MLP neurons of a small language model. Each row is named by its layer, matrix (down: output weights) and neuron, and shows model dimensions 490-617. Each number is 200 + 20 x the weight over its row's rms, rounded and kept within 0 to 999. A neuron's up and down rows have the sign that makes its largest values positive.
A block is one neuron, or neurons of one layer that tend to fire together. Before each block is what it responds to, as a language model described it from the Wikipedia text at the highest values.

Description: Relative pronouns and adverbs that start a clause about an earlier noun, such as which, who, where, whom, mostly after a comma; also sentence-initial This and When.
L3.down294,153,201,199,186,207,215,203,180,208,220,212,211,191,191,218,188,185,214,193,211,167,189,191,188,205,216,201,162,183,199,203,212,178,202,195,190,201,190,215,204,172,207,172,221,257,173,178,214,206,187,179,182,224,220,219,190,186,217,226,189,223,224,185,157,199,253,205,197,195,163,187,184,205,208,191,201,179,229,179,231,185,203,201,192,183,217,217,206,219,167,211,208,208,226,165,202,216,205,232,195,195,186,185,191,188,214,196,191,200,195,222,187,223,215,216,229,226,237,199,188,176,208,198,182,218,202,246,204
L3.down723,180,190,143,202,183,192,217,223,163,199,177,227,214,163,208,192,178,216,243,224,160,202,199,159,173,218,196,176,218,242,207,202,169,201,200,170,216,173,184,251,169,180,222,205,197,185,175,187,207,186,203,201,211,171,208,209,185,232,202,208,165,198,188,183,201,201,165,222,176,207,211,199,207,206,187,186,188,179,220,173,192,198,207,199,225,213,221,196,249,200,203,173,190,175,208,191,221,175,212,191,189,205,167,181,172,235,178,186,218,230,234,193,202,170,209,220,222,170,197,211,189,209,190,212,227,190,203,208
L3.down1204,165,178,178,208,166,224,167,216,201,183,233,215,222,194,211,208,208,207,210,184,173,229,166,179,183,164,201,231,214,228,192,217,188,194,188,187,216,192,152,237,216,220,158,206,212,179,189,186,202,226,182,183,189,182,207,158,193,220,224,186,130,209,208,234,200,194,201,216,195,212,208,181,207,211,233,197,204,219,221,197,214,163,218,152,221,212,204,173,205,193,169,196,177,203,183,201,208,199,163,199,173,195,210,122,203,214,170,235,194,214,232,174,198,208,177,209,205,218,186,177,193,206,188,188,199,226,210,208
L3.down1426,190,171,203,187,224,182,187,194,198,185,165,175,182,211,199,214,192,222,180,208,204,174,186,204,200,217,180,204,186,200,182,254,207,206,219,177,196,228,160,180,236,199,209,233,205,214,198,220,209,186,191,236,221,193,197,153,226,191,206,177,218,230,229,203,216,179,198,202,190,216,186,155,213,188,241,218,214,206,200,185,229,193,178,206,213,181,192,214,193,192,203,195,208,196,214,199,200,216,185,219,194,180,208,210,172,186,202,208,172,196,208,190,194,201,200,179,231,213,172,202,209,163,209,212,195,192,262,206

Description: The token right after "in" or "In" completing a phrase, especially "In addition", "in order", "in which", "in front", and years after "in".
L4.down739,209,159,198,164,229,238,194,217,180,193,211,176,192,206,213,159,195,168,208,194,231,197,187,197,194,217,193,214,202,196,168,176,215,214,193,210,211,199,199,195,232,191,179,202,186,230,175,206,191,199,220,185,153,202,195,174,154,213,179,191,200,209,189,211,184,187,200,214,211,221,228,190,212,200,187,226,202,191,245,206,212,219,220,207,185,210,203,181,228,178,168,221,206,215,200,202,236,227,197,188,208,202,189,217,191,189,196,212,208,197,204,209,216,210,187,221,222,185,202,197,218,204,193,196,206,169,184,229
L4.down836,234,216,185,187,179,258,218,189,223,235,215,183,192,193,214,205,189,231,204,196,178,228,195,173,206,206,226,184,235,199,184,181,187,203,170,200,197,195,170,176,193,174,246,165,221,178,252,173,196,223,201,155,157,166,197,198,182,195,206,220,183,194,180,238,189,190,207,210,206,234,177,201,211,205,208,236,217,171,208,216,177,239,178,221,200,198,169,188,197,198,193,190,178,200,197,232,193,185,214,194,193,215,192,201,248,164,185,205,205,183,215,175,176,212,223,202,209,210,187,198,209,216,188,166,192,217,188,199
L4.down946,210,187,187,186,215,211,214,177,199,215,216,172,212,212,204,211,198,207,219,181,185,179,192,180,229,219,214,216,218,182,235,181,168,233,209,202,175,159,209,181,246,186,148,225,186,213,165,200,178,191,188,253,219,237,182,184,203,205,208,222,189,213,203,195,243,195,183,225,168,162,198,200,192,169,197,205,223,193,202,194,209,218,235,182,218,210,213,192,207,159,196,176,175,188,168,226,209,232,222,206,185,173,210,194,181,198,212,238,195,164,169,216,177,202,194,198,202,208,185,210,186,199,172,225,170,195,202,199
L4.down989,193,216,204,199,207,213,202,216,216,194,193,163,208,208,194,212,187,163,209,205,210,180,232,207,190,209,194,172,204,211,206,212,182,198,188,225,196,217,187,188,168,217,193,205,230,220,204,196,175,197,211,186,176,201,196,225,176,179,182,198,209,184,192,191,215,198,190,178,217,216,221,218,221,211,230,197,203,167,229,191,187,220,237,210,188,172,196,215,240,169,224,220,181,222,185,197,191,177,199,193,198,161,202,201,173,194,193,186,188,160,158,219,211,198,191,215,240,203,204,164,214,173,212,200,208,195,177,204
L4.down1164,157,224,185,243,199,238,211,215,208,221,198,248,204,197,212,162,221,232,214,206,186,174,161,184,202,189,228,181,193,202,236,200,203,191,222,219,214,204,175,194,213,198,193,199,209,166,204,171,199,249,221,209,172,183,208,216,184,185,188,184,153,215,210,201,210,177,203,226,194,201,171,231,184,182,218,210,163,210,219,208,204,201,177,210,229,205,174,229,209,174,143,222,210,215,181,217,203,217,184,161,203,220,182,175,224,252,201,238,180,196,254,201,208,244,190,166,212,190,233,218,206,210,181,239,199,205,209,187
L4.down1407,207,209,168,218,223,168,195,212,213,205,192,165,207,203,161,238,225,167,218,212,189,174,180,202,200,173,195,157,212,200,241,207,220,253,212,211,207,227,193,211,174,185,205,191,197,186,172,186,168,200,211,218,200,218,191,174,223,187,230,190,191,207,198,220,214,188,184,188,182,228,190,208,191,153,190,235,192,223,196,230,195,204,207,194,194,210,219,192,161,223,217,211,202,172,193,247,208,202,205,205,203,232,209,170,165,216,237,204,205,203,197,240,196,183,182,205,200,226,198,216,173,175,202,206,185,159,162,222
L4.down1431,202,180,197,193,212,212,192,191,198,221,208,193,223,189,187,226,188,211,234,207,184,193,236,233,173,195,210,207,161,220,190,208,221,232,164,222,198,217,222,173,198,209,251,183,198,202,170,178,191,208,205,196,229,214,209,226,187,177,208,189,185,189,181,210,212,191,210,214,201,224,215,183,166,198,217,223,205,171,212,167,163,214,215,194,173,223,170,189,207,189,191,168,182,176,196,227,210,183,194,184,184,220,185,163,188,175,212,174,189,216,221,221,198,206,221,215,227,188,203,174,222,217,242,197,196,170,210,190
L4.down1590,185,226,192,215,199,201,192,238,219,179,169,206,183,202,259,200,217,176,223,202,190,226,178,196,229,230,243,188,185,196,205,184,214,217,191,221,200,161,197,218,202,208,185,179,225,190,205,211,191,226,198,201,226,174,207,192,193,167,183,197,203,187,198,213,205,183,245,224,192,200,234,200,192,190,228,207,233,187,198,176,188,171,201,179,218,197,175,219,211,163,192,217,220,158,174,195,206,228,178,193,220,223,171,206,214,198,209,256,164,192,230,222,208,188,198,233,234,180,219,226,234,206,199,148,193,203,180,222

Description: Fires on word pieces in the middle of longer words or names, such as par-c-els, ac-rob-at, Dun-fer-mline, and on the second word of set phrases like Rio de, along the.
L5.down1277,201,194,175,236,175,172,195,182,179,214,203,230,193,187,213,187,189,189,196,182,188,215,188,206,199,179,201,196,204,174,184,195,210,193,200,221,178,215,171,201,161,211,194,187,188,239,212,170,200,181,209,189,191,184,221,166,165,184,182,227,185,203,190,176,203,175,193,202,189,205,232,217,200,194,206,233,190,164,199,177,173,191,225,239,198,232,177,193,171,211,239,159,186,195,202,191,203,205,183,189,189,198,188,231,204,186,194,205,170,203,191,186,220,186,213,244,172,227,219,223,217,178,213,151,195,185,189,209
L5.down1651,190,194,233,177,194,223,180,214,220,211,185,190,175,214,184,197,188,213,182,222,188,205,211,205,238,210,163,191,204,210,218,223,226,170,162,181,194,220,197,194,196,183,201,255,196,240,211,213,227,212,179,195,223,216,212,189,213,236,222,212,187,232,191,243,182,201,215,179,172,219,232,229,167,181,184,222,193,209,169,237,211,177,206,252,218,203,224,180,217,177,199,201,188,212,185,208,196,205,241,210,231,191,170,181,194,161,190,214,183,201,172,210,166,175,224,176,191,199,203,212,189,235,211,184,216,196,188,231

Description: Line-break tokens right after a sentence-final period or quote at the end of a Wikipedia paragraph, before a heading, new paragraph or table.
L3.down226,206,194,238,183,197,195,210,218,181,178,167,324,217,205,210,178,209,195,192,209,222,229,205,205,206,213,184,189,193,327,199,223,226,150,208,183,191,200,178,185,128,212,229,188,190,214,206,178,208,189,191,193,204,193,209,142,194,193,196,191,189,205,218,184,211,193,210,192,213,222,188,208,172,224,200,211,216,199,226,206,187,222,192,177,214,196,176,200,180,197,204,199,218,193,194,218,181,212,195,209,198,206,224,218,181,199,216,192,182,187,198,196,197,188,206,198,175,189,191,180,217,192,223,183,198,201,194,212
L3.down590,202,210,218,192,200,202,202,203,206,177,191,294,188,209,211,184,200,206,200,187,215,225,208,207,183,227,188,212,206,280,192,197,205,141,191,184,206,195,194,212,203,194,199,182,211,174,193,223,208,195,195,202,204,169,214,182,159,171,203,234,219,229,218,176,207,189,202,192,219,217,158,228,183,217,213,193,217,193,202,208,189,211,195,186,199,163,187,196,179,190,217,199,196,186,188,192,211,187,193,221,206,199,209,198,161,232,191,157,190,210,188,196,229,188,203,208,177,225,221,194,214,204,208,213,205,234,209,203
L3.down1019,211,217,197,169,198,191,195,218,192,204,189,271,202,170,208,231,192,187,191,204,195,231,210,202,153,193,202,193,211,244,220,181,214,134,203,214,229,184,184,208,181,213,220,191,193,176,224,198,196,213,218,224,213,188,212,168,203,215,227,200,206,209,207,226,184,170,214,195,199,160,219,180,215,185,169,177,182,208,189,189,211,249,147,201,201,191,172,188,189,201,196,160,200,205,208,200,203,200,216,209,200,219,215,197,193,198,197,210,217,189,147,196,185,201,183,216,190,207,221,208,217,221,193,194,219,230,188,220
L3.down1723,162,202,205,183,183,200,218,199,188,201,176,300,205,177,191,186,227,198,212,210,215,227,180,175,202,212,223,180,187,271,181,172,219,152,230,181,192,200,219,133,212,202,207,220,189,208,203,191,217,176,214,190,234,182,198,196,184,183,153,211,222,207,218,196,177,232,229,203,226,205,199,236,201,227,219,188,190,170,216,196,196,187,221,224,200,187,209,215,194,192,167,205,200,238,191,190,157,202,185,213,199,202,175,184,187,222,193,188,170,221,220,239,193,211,221,201,199,231,209,170,196,200,184,224,205,209,193,194

Description: Line-break tokens forming the empty line that follows a Wikipedia section heading (==History==, ==Design==), or splits paragraphs before new headings.
L4.down125,230,185,178,220,175,224,197,196,206,185,205,240,162,213,189,200,204,189,199,177,170,180,174,232,189,216,223,187,193,253,187,184,195,182,201,167,176,150,188,184,191,213,200,211,176,207,215,192,197,192,191,197,198,178,183,169,238,214,207,214,209,161,187,194,200,218,191,202,184,187,180,212,183,183,172,179,173,178,209,194,198,254,218,194,208,224,188,211,187,217,219,205,214,187,186,191,197,197,192,218,230,194,216,238,183,217,187,214,241,209,196,227,191,202,180,205,189,200,210,197,172,227,184,211,209,185,193,227
L4.down259,255,217,200,212,184,187,221,179,251,209,204,226,201,202,244,209,171,211,213,210,170,230,229,200,200,201,166,206,201,222,191,190,191,196,215,213,225,178,191,218,269,211,220,165,179,194,209,209,194,224,189,214,216,182,184,164,210,184,197,206,195,184,194,220,203,215,224,208,192,194,189,191,227,191,229,244,231,193,180,228,200,207,196,177,208,189,208,195,176,222,194,224,229,199,202,200,175,212,209,191,177,196,196,226,202,188,173,194,208,170,193,192,203,205,177,167,232,228,187,224,182,187,196,182,224,185,143,214
L4.down874,222,185,202,187,198,208,236,195,203,231,221,184,187,194,203,196,191,210,202,185,210,189,210,231,194,187,183,178,210,213,233,184,197,235,196,229,227,177,189,191,221,178,187,170,181,252,183,177,178,200,180,180,189,189,178,202,227,242,238,205,194,197,205,216,173,228,157,183,200,207,214,171,206,197,204,173,225,234,176,232,210,224,228,181,192,176,219,219,208,198,228,161,200,187,210,200,142,192,214,198,201,232,209,157,165,199,220,219,229,220,223,166,180,207,212,218,221,200,180,190,194,220,197,184,177,202,229,206
L4.down1135,167,236,208,212,235,229,179,199,201,196,182,190,202,184,195,172,192,202,198,200,159,218,205,186,180,164,198,187,196,215,208,224,184,217,190,225,191,189,199,212,282,167,224,176,196,194,184,177,197,198,209,202,200,223,190,197,221,215,183,219,223,205,192,195,177,218,182,209,200,229,219,218,224,177,187,194,209,206,188,195,183,176,229,193,191,203,206,202,230,204,225,224,194,187,155,185,207,183,199,192,200,195,163,200,190,222,214,226,209,212,196,215,225,188,191,209,183,192,224,219,188,187,238,202,222,159,206,205
L4.down1523,221,226,217,206,210,192,231,203,193,224,211,246,179,216,193,197,199,193,200,197,200,184,193,239,201,190,218,222,190,265,248,186,179,218,190,221,214,182,212,217,104,190,204,196,206,223,193,216,181,205,192,193,196,211,180,218,201,243,196,213,197,202,203,210,186,222,183,203,196,197,185,212,215,197,208,194,193,215,202,222,181,222,213,181,224,189,243,218,225,233,233,172,204,163,182,193,187,185,233,182,214,194,196,150,201,182,209,216,203,206,212,183,194,213,223,208,199,217,206,191,202,207,194,155,186,181,186,198
L4.down1600,215,231,170,209,230,201,194,189,179,170,235,211,170,219,197,211,166,184,225,189,203,192,211,188,194,189,212,216,207,232,206,186,219,190,194,190,172,225,224,196,142,237,206,170,219,198,175,200,216,180,239,207,211,176,199,178,167,214,211,201,208,190,223,216,196,194,188,215,187,191,186,205,200,202,182,229,183,189,192,211,193,210,206,194,193,193,205,182,230,211,197,179,250,159,194,195,206,179,206,168,227,189,165,188,195,224,150,203,206,217,188,222,188,187,192,214,196,167,211,192,190,245,208,195,176,207,170,197
L4.down1686,210,220,210,183,188,235,196,220,200,193,217,266,189,217,222,221,185,200,201,193,196,224,203,208,188,174,212,200,186,226,194,194,191,167,204,204,190,174,185,216,173,195,189,176,184,195,192,180,211,182,208,212,229,191,195,203,202,216,226,209,222,201,190,191,210,230,173,212,215,224,178,219,220,177,209,197,202,206,209,208,180,210,208,195,195,199,203,209,245,197,197,191,209,195,168,177,194,171,190,179,206,196,165,207,203,233,202,220,212,226,185,191,196,176,234,172,180,224,204,214,227,227,200,189,228,155,190,214
L4.down1722,225,214,179,201,204,201,201,183,234,207,185,278,214,204,217,196,206,219,212,185,198,212,197,212,197,194,198,186,210,315,214,194,229,169,209,218,201,211,209,201,151,220,179,214,163,218,232,191,203,198,180,214,213,179,197,194,189,196,206,193,184,233,195,183,198,210,189,220,208,190,209,201,194,204,188,206,206,219,195,215,214,209,188,198,192,195,174,189,208,215,207,215,227,216,228,193,209,212,221,218,218,199,197,207,197,188,218,212,206,197,198,206,201,204,208,205,210,210,227,224,208,202,209,206,208,182,196,190

Description: Second word piece right after a name's capital-letter opening, mostly foreign personal and place names, e.g. B-uika, Rab-at, Bl-aj, Sh-ou.
L3.down195,184,212,189,201,194,193,219,210,201,216,192,202,191,200,232,167,199,229,199,231,177,204,213,234,219,225,189,190,264,179,226,212,197,186,189,195,211,217,218,207,206,190,222,236,246,206,217,215,201,181,211,193,184,206,218,250,200,199,224,242,207,223,197,191,191,240,194,203,210,205,176,210,204,174,195,176,188,165,208,178,203,193,228,200,168,204,220,170,193,205,212,193,186,222,204,165,197,210,220,198,172,184,188,231,176,181,194,191,191,257,187,213,192,182,211,212,204,197,194,188,192,159,178,241,206,205,226,195
L3.down534,190,199,196,211,193,194,221,207,210,180,209,198,207,183,216,181,228,217,201,171,221,176,197,193,218,199,220,181,204,206,214,212,168,154,212,196,200,211,212,224,287,170,210,201,185,232,197,182,206,205,188,214,221,214,219,195,208,136,172,210,200,200,182,212,205,210,164,205,215,218,154,185,164,169,186,227,227,182,222,198,213,161,191,177,193,200,200,199,175,186,227,213,163,236,193,184,206,245,192,180,197,201,223,223,234,199,209,181,199,182,233,217,231,221,180,174,222,183,246,179,218,193,232,234,200,185,217,207
L3.down802,192,201,174,239,204,208,169,200,194,205,229,202,164,172,171,194,216,207,180,204,207,219,223,215,199,195,183,242,188,183,235,200,202,190,213,203,219,204,177,193,147,211,185,208,201,176,211,200,183,195,226,232,189,212,193,183,199,209,210,184,196,199,206,211,236,202,178,175,208,220,190,204,218,234,208,201,230,232,199,219,204,201,180,215,203,208,167,213,211,204,171,179,195,247,199,216,205,204,179,175,192,194,202,191,155,174,220,192,178,184,198,211,201,166,188,206,218,156,180,211,239,179,219,184,188,239,212,203
L3.down1702,192,204,183,237,176,206,177,200,206,221,210,213,214,173,200,198,226,202,198,179,190,177,222,216,185,177,203,202,227,184,230,208,208,159,189,222,238,236,189,191,219,184,207,243,161,230,229,165,190,212,198,198,212,236,229,207,214,164,166,186,205,197,189,234,174,191,190,196,253,206,205,206,188,165,180,218,195,222,224,180,208,201,227,216,165,194,176,178,184,228,184,185,199,189,208,178,220,187,208,162,188,190,193,225,176,168,192,185,198,166,222,194,179,219,217,218,172,194,189,205,211,195,177,226,191,224,238,198

Description: Word-piece tokens continuing a capitalized name or word already begun, e.g. Mat-th-ias, Ghost-b-usters, Feldkir-ch, Bubble Bob-ble, often in lists or tables.
L4.down148,215,198,233,188,168,198,186,205,202,216,159,205,216,222,213,169,195,151,226,200,198,209,207,179,199,184,162,226,199,229,234,197,223,221,232,199,182,186,192,189,185,230,182,197,223,198,187,198,137,202,224,194,190,202,175,212,171,208,178,172,227,204,207,174,214,195,190,201,206,204,214,204,176,187,181,204,182,231,207,187,202,217,212,176,212,210,182,184,189,185,193,195,202,183,209,226,205,191,188,213,195,216,222,194,235,188,203,208,172,193,175,239,197,200,174,199,170,213,187,157,227,184,219,190,205,195,202,200
L4.down158,191,200,177,185,217,181,228,166,200,213,229,214,202,192,189,220,225,202,193,201,180,233,207,219,238,181,149,238,227,197,232,222,182,216,181,173,180,208,198,228,181,184,177,221,230,191,199,225,188,185,213,189,214,236,225,210,210,202,214,210,232,215,213,202,193,189,189,235,189,228,185,207,167,208,187,206,215,205,174,175,212,189,255,159,203,219,192,173,194,223,214,232,147,225,176,213,200,191,223,183,158,226,214,212,217,174,177,202,188,199,193,245,182,202,192,205,190,225,195,190,194,173,172,207,205,207,204,176
L4.down388,222,208,178,225,208,204,208,212,180,223,224,234,194,198,180,193,250,188,255,175,215,219,222,178,183,214,193,219,222,184,221,215,195,179,223,194,176,206,183,209,189,174,195,201,189,208,197,190,171,164,187,203,184,209,208,195,178,173,149,206,223,218,217,192,203,202,185,201,233,181,203,190,186,184,243,189,228,216,181,157,212,196,198,214,185,204,182,173,197,202,173,178,209,196,195,179,196,214,244,179,209,203,219,176,177,208,229,203,208,188,215,176,209,193,177,203,195,228,209,202,202,178,181,215,211,200,246,184
L4.down390,209,223,230,189,196,189,210,204,183,199,203,231,190,190,198,209,195,215,167,191,198,177,209,185,193,202,213,201,174,224,147,184,219,218,178,204,218,193,219,226,165,209,199,199,208,126,187,173,198,186,160,194,184,201,209,208,198,227,235,207,176,232,200,226,205,170,219,222,183,214,191,186,168,187,206,191,208,199,199,157,233,215,261,183,223,172,220,229,176,151,198,190,242,205,191,201,219,184,225,218,218,203,169,190,202,244,215,220,199,191,193,173,232,173,222,229,222,179,178,214,228,188,190,198,212,204,196,222
L4.down688,205,183,199,225,192,184,187,200,194,200,226,223,184,231,204,205,202,215,201,223,220,201,235,188,201,223,204,215,200,160,188,198,212,179,195,193,198,168,229,194,103,201,209,215,223,201,227,181,217,235,195,218,182,237,184,191,185,186,198,162,200,199,217,230,212,191,183,224,166,212,208,210,230,198,156,229,205,185,174,172,194,200,224,216,149,191,213,201,159,193,182,195,216,218,193,196,204,176,204,166,223,182,183,224,170,173,171,220,204,211,232,182,222,169,244,189,177,187,216,216,205,218,192,212,201,206,211,173
L4.down1469,212,204,173,187,198,201,186,204,190,204,210,211,200,184,198,206,194,168,192,204,177,210,197,209,190,212,206,197,195,206,244,193,227,213,189,222,168,183,240,233,201,172,223,174,204,203,219,206,198,216,199,194,192,210,210,213,220,196,157,233,249,226,238,219,195,214,223,200,199,206,194,212,220,222,185,222,186,214,195,233,206,190,224,188,189,219,220,230,225,232,203,213,179,204,218,175,218,207,168,227,200,218,193,205,199,192,201,194,229,194,191,185,190,248,221,220,152,187,220,181,217,215,226,184,206,210,244,226
L4.down1519,216,163,222,207,190,179,199,229,209,194,196,239,210,226,169,167,214,211,203,199,193,220,207,205,194,173,198,210,188,185,213,216,197,226,177,206,212,177,198,214,169,181,139,199,212,211,212,208,194,212,206,171,196,194,171,244,220,189,204,217,198,189,221,204,171,208,195,194,202,215,221,215,184,174,184,222,198,224,197,189,189,200,216,177,178,181,203,223,168,195,208,231,218,232,198,266,191,200,184,232,183,208,231,182,214,187,178,162,205,192,176,213,200,190,195,183,174,194,214,236,193,191,171,220,149,213,221,182
L4.down1656,175,209,212,208,204,191,193,201,196,204,238,208,186,187,209,189,210,224,206,191,214,190,249,217,200,214,191,215,248,183,209,205,191,239,212,177,207,202,185,227,156,193,157,210,175,201,193,235,215,177,197,195,193,163,202,185,192,180,228,197,191,194,182,205,216,169,190,196,213,192,162,175,182,162,213,213,217,192,195,158,210,210,208,216,211,231,228,172,121,202,202,177,227,228,229,189,212,206,230,228,206,223,194,202,197,196,187,208,253,176,164,184,162,208,208,186,176,178,217,188,214,177,178,221,170,188,165,168

Description: Newline tokens right after a sentence-final period ends a Wikipedia paragraph or list item, before the next paragraph, heading (== Career ==) or bullet.
L5.down700,201,198,208,174,208,210,202,204,190,200,198,326,189,207,199,186,201,202,195,201,200,204,201,205,211,197,200,199,204,401,192,200,194,144,185,204,211,208,214,194,104,201,193,194,200,203,194,206,195,196,192,201,201,203,201,207,197,185,208,208,208,208,189,211,195,202,192,216,212,198,184,203,191,201,220,192,204,209,193,220,195,209,193,201,203,193,194,209,194,198,191,204,178,197,204,198,200,191,203,196,208,198,182,186,189,226,188,209,201,209,200,209,204,193,201,197,190,206,196,187,210,196,213,188,205,203,193,193
L5.down1499,209,205,215,174,205,204,209,195,189,205,217,318,190,205,213,199,210,195,200,189,199,200,191,212,213,193,206,210,208,406,209,191,187,166,194,203,213,198,212,198,99,195,208,196,175,212,196,195,197,193,199,199,205,199,204,197,196,197,210,213,203,205,196,203,193,206,205,218,207,194,179,212,205,198,216,190,202,210,193,213,194,224,198,195,210,193,188,211,199,208,202,174,171,193,196,208,206,198,214,185,204,207,183,187,195,210,196,216,200,217,219,204,201,197,204,201,195,198,199,185,211,203,223,174,196,197,191,208

Description: Words right after a preposition, mainly relative which or whom (in which, from which, with whom), also other, such, support.
L5.down28,209,189,202,239,188,210,174,206,202,196,227,196,225,222,224,249,193,191,241,218,170,187,167,185,178,247,241,175,202,227,176,194,213,229,183,212,207,226,206,236,248,194,178,167,225,214,184,192,188,187,196,162,186,210,214,196,196,203,211,209,219,158,214,224,163,226,206,209,205,208,198,242,197,213,211,219,203,216,204,200,224,215,233,195,199,186,201,178,228,191,185,210,190,177,198,217,233,194,189,177,162,218,199,209,159,214,198,198,200,212,226,157,200,188,185,227,184,214,168,240,219,214,217,212,195,218,195,200
L5.down768,175,195,172,192,199,215,210,205,225,221,188,196,193,191,168,163,183,200,227,190,209,192,161,202,210,201,196,196,198,166,211,209,187,196,194,232,220,220,189,203,192,195,181,239,219,228,192,157,175,196,205,210,206,174,187,259,198,188,188,202,218,202,201,221,232,233,211,184,191,200,203,205,196,215,186,203,217,181,156,249,195,182,202,190,229,213,190,212,213,148,179,193,186,183,215,208,181,183,177,195,164,212,170,156,216,176,224,186,213,196,227,203,194,209,205,209,202,213,207,212,198,191,232,209,221,200,214,185